From a checkpoint of a small transformer trained on Wikipedia.
Architecture: LayerNorm before each block, learned positions, no biases in attention or MLP.
Training: a variant of Adam for these matrices, 370M tokens, 5643 steps.
MLP neurons of a small language model. Each row is named by its layer, matrix (down: output weights) and neuron, and shows model dimensions 64-159. Each number is 500 + 25 x the weight over its row's rms, rounded and kept within 0 to 999. Numbers have three digits each.
After each neuron's rows, "raises" lists the tokens whose logits its output raises most directly, leaving later layers aside.

L9.down111:530484527431483544500475528498469484528478531499482540508521483502467470500446510501518490499534472520482495526517488517470548526487522490472498526513497470522510518521490486476462522525515515465499523496488514512461499509517546516514518480476506497487479510452533554473539499526468475507
raises: " it", " they", " these", " she", " there"

L9.down1015:484505517461483546479465520514488474485525515495522493535518483500466498469509509520469484470516556506479464479508473509477533505480492483536470528532522488493495479505502485480503513510486510485520474517481498568515539471520474520531528462507508517458481500517511486460505513535491457494
raises: "0", "5", "6", "3", "7"

L9.down215:500519513499486494496508534479582510500489456483492465511488480498483523493534458508498499465547473460496506491521518486482502496494503505438513502452481521531513531488513514508495489494526483531480516529493521515491494524449489515491475483475462498511452521503501457497521511520501515492
raises: "itude", "rib", "ments", "ment", "ue"

L9.down896:480505506482490517507506493520510502477457478494488504466532472443504455516497466501557514543542452527509490511495481501490487476524468495475503571546478463467527496469522485503530533548477538529476513449506467500550503537468455552504462489515520527511420501505474506498522499493475504494
raises: "ing", "ed", "ning", "ers", "ative"

L9.down241:519463533528519503471500506468492523524528491508494518475470468513492482517485525530512506520457548501497533505545507501494579493515497523505503456521492529490474461522498491474491499476471492489466465511502478485518521497517520508487523490504502514475492485492527467470473531540538480484
raises: "2", "1", "0", "7", "3"

L4.down316:513502542529541521499496453505520501439510493511546473496506497480494491496506490543505567495487516527478535483528517486514505467531476526528522502521499508467503469549492480498438475485493468483485486549465482511490525520476517508496555480485519528477517449521524467507467503541560489502
raises: "2", "9", "1", "3", "0"

L6.down54:475515522551505511480490515490500493446492496470491491498536512500523500503483522505470509508498503520493529472510545495508473477548477501527510484530522500477470525465466508471496496449498462503489535553485498483475546517492532520516488486474479548493514551482501491528477519484490492485
raises: " August", " July", " December", " October", " May"

L5.down971:494511474479488480491499520522475513502525471487517535516514506494522508494480520491497515518519551496515480487494511475451486501508500451487489490495499520543474472486492453446455511512518460491504516528461492507513529502509496523498457478486484539467472525497454517510460534488491452558
raises: "0", "4", "7", "3", "6"

L8.down806:483476563506497503468504508486492526482480488455493472473462517506499456491540489483522520462486515488458524491515494499501498468462497561538475547476492530499514436479486508468482469501521560495525471493475483499544512469534486477511504514540519493488500512527490529489509487515506494477
raises: "ment", "ments", "grad", "br", "or"

L2.down342:505472502491465481493451495491491512475524469485508525485520515483515511547506502502495465499476518494472560504489516508472513512505476511494514482540479467489472503496509489509475527464534470463480507510504500507517505476492538519445519464499508467502467482485515492457495533526514536510
raises: "6", " birth", "0", "7", "5"

L6.down409:480481550444476546510539474514492486509488472490538498464508508468471500480484524481471496526508475514502489511481463524494486520500555476483489499510500483494497504494486482523495540524510501525486433482513519513464487466507458502491496509573523453507467510476499492452515500499504526510
raises: "ent", "able", "ian", "ook", "tic"

L8.down812:481494500541494516503501510518498529482500476471514486515496464504478495518465539513522533517532497522504534505448543471498459551485504484436527513498515502511461496526503485505485463522520499467481473493456461507482474516473517502477485509479541536494517530506504531506477512518559464498
raises: "9", "7", "8", "5", "6"

L9.down230:465486513497490511492495523472491544459548466497490505465486502484477533519522524515459520458533507520484528529503449492539520477459471483487443538490485475468543510515543505530535490502509519523545473534532496528492512473496509460506502551501516472486488507507497501517493445502539519506
raises: "ment", "ance", "ments", "tion", "ation"

L9.down453:522499518497473518516491563485488484536538530494508530490483483487480470482491530533534499488514481507514481533514561500509504481498531498493494497494483460502456519514513485513473455504496495456507489528484488571445489535482498523515523498511505493515437471479530563453531508505509462504
raises: " there", " it", " this", " they", " these"

L9.down843:489475529508469458518479538530507528490501499471507449514483510543513502493491453501494514508516494516499500556461503471494510526556542503491479500498515501484538483506503495492541480480503512521496438546475516551473481537473504523493517479536405455520516519500493501447479510471523532482
raises: "\")", ")", ").", "),", "):"

L6.down590:531525518468508488529518497469510513476524493551457500458541529495481464482532475473477474487508510487492474514459479512471493516518562484457494518549504478549468513508502493504452481483481529520496530493484484509525498477494557505496496480454485514516506478495502509467540494495474465477
raises: " its", " their", " these", " the", " this"

L8.down957:538486517553517517507512492480454519516534503511520486478510536487489517516473504505482493507508495549485498516511503490509487502510465476467576461478586511486473484543490504493551485550539532458459462533535480530490450496474521541475513502488473507407524520506522499492480531502525495539
raises: "2", "1", "0", "3", "5"

L9.down766:466566502519494509513502507473496530502483512457488454478453496461506465519483504527516538512487431493523492517490516514552515495548544515487510495493496489499478515474492498501496476493494465524550478536490512483526511531471482534494514524512475522495501477521497474454514538469512468472
raises: " October", " April", " November", " September", " December"

L9.down705:517492512506538506537515475522468536486476481486531479499546496516520501500543513540518537491509492470443431506483501516464523505499507473480518499458481509478507520507539500586508531491498533497537484508487495530523481528442511474525493498478496487480488509512529501474530553485499477454
raises: "an", "ous", "lic", "um", "to"

L9.down596:503511490527513471507532517479477478498503456487514518517496515484485528471528448526503485480476587518478478524494501547495495468481520501493508515518533488496488480483492541509508483472516527476481479543484427512505519515508483494516536530510529471515472503521503547448497525507513470480
raises: "ement", "able", "or", "er", "chan"

L8.down248:451481481536513461477465510518493495488427512481525476489529526497451463491493512504508505518504495510478519508503471504467482495538525482542506498539475464499525505539510475537517540497483458537496543529484455515493480484482515466503541450504495487516497462478534529458506425479506508508
raises: "field", "ved", "f", "du", "wer"

L9.down939:447491523526514431506497485505475507481491496448503512513507522507502552511502483525498503500477518480460501566511497554459509501475517459557481503547475447524537474460498530529498495544541519517529499562470464491511499508480450535483481515510511468491496506498516498472464504496492482471
raises: "ur", "est", "er", "ors", "or"

L9.down431:514501501505494496499484527480532505464503481516508507478512494483489535525470458504466456452508503466493508501488462505514477463510516441523512553525540480517473476510494513513512529481560533523511456547498480517479492555502502546514521519476492485457483494494550507472522513549475498488
raises: "ment", "ations", "enti", "ation", "ison"

L4.down825:517544507529457512504471513468484535491494474497512492508508514489446476510495505479525544540537486485504465499499478523516488493533522475501479537517496510542495475457515483516474537525517494534491439519495497516486509520480469522494520510508494488524454522508470485525500485514514510509
raises: ");", ")", "),", "]", ";"

L9.down71:518485521495482459533535549486481533520504528504510515453513512495493468544520489484486504533507482547474489572469465511468537511541531483496537496544512463526467478465474499525485510486491516468506446503457482490507468528495522582498483511484501515536512502509481535485537495470458450497
raises: " their", " the", " its", " these", " another"

L9.down694:484498536533540460490441472485544493477445469517504490533520486469506521529506494527487534499442486510488507487481486516471482515508491472505544506496510510513517452502485498508485459527527480467539490546487493481505547530483513511502497503453541490536502505508528486464493504520564521493
raises: "s", "ral", "ren", "red", "lit"

L9.down866:494515463511489493472484497429477525473510460455515480523485533490534504485467497518516479530478533522477534481480511489508445446518485525501521454501527513487504479523509457496507452474494468499499520522503502516474523525515485549512471505501577543506480511516517510477533481467511524483
raises: " if", "able", " since", " however", " when"

L6.down288:501518515511501485484497541459490499491509471485520497518520481529502528502476473531502475498493536542491473513523533528474493483487503532483521519505514486476436480536504497508492477464491441516452503543454511517492496521511525545495463490479514496488479496509504502494464524525481497520
raises: "5", "6", "9", "2", "7"

L5.down628:528471499503541501492532535482520509446535447520527500508542528495488483499509514502474506479477529491465517505492499514525473512486482525505520528523497518473465527528498496523514515468519470480505533540547514492466508476489492530466511510493497539447460503503505488502536498528520504547
raises: "0", "6", "5", "1", "4"

L6.down436:497464494476515530528551513505509507511504540500511501488459506499454536527510448509523506480475517501519499523486508499529489486450522494488486506472536529497493479512449518514517494519500512519502459492539510533532506499478494519503486435521460490496509494523510489518473496487508470529
raises: "ments", "ants", "n", "h", "uk"

L6.down714:508452505489519530491511534480474521470519503464494483537509493499505520509510506587494521536482531492458537505532475533498518529520501488524518489504542520527478468584474497494547511461484515486452470520512493512490475494489517505489498458477517511468496468513529489477517498541506491560
raises: "2", "0", "9", "1", "8"

L9.down440:504526512477499469522485524500510482501526557446492476523511498511486513481501507511521485500471558505503527492500471487504474506516493510540495480526505509523473489450489483492538475447504515516487466490479457517472510504491472513516543512491508519491476514472508508507518502539510527536
raises: "st", " February", " July", " August", " June"

L9.down172:486500559502490506501512530519510501517481521502498461490537532485496497532530503497477500500492495506480513499541474503468519518497515492464540493523499518531473467476508523485512553507503500514467506551492514556516508477484464525506474503498526520453483507457496547433481510536499517536
raises: "ment", "out", "ties", "que", "ments"

L9.down402:500486523483457504488514531472476509511547500468533499511512498495520520496491518523488520520456547494475520510520485483538501476477451519532487497501511513494500489466497479467476485476484458483477466521493478525532493510513516483510522497505456496464484491523501485518497505508516472554
raises: ":", "'", "2", "0", "1"

L9.down857:509544477522525455556489505513510428489473505491485538504505512486492441532509544498519560511491507522462454538472475514497480514538517536521517506456501481512462514529490496507512497488526526515469535500493498513460572538505436476498507491487462473539501489460513505511489486511496527548
raises: "its", "ship", "tory", "ties", "child"

L9.down807:501491510502486465511514502529495472493478504489520460506526477472517524499505498510490491473515469479452511525490454517501493477501463493539539569464487502504532513500480464530452472490487516457471499514479504475520502524512504566482502493516470520530518496497505507516462491519484552511
raises: "s", "its", "red", "ren", "own"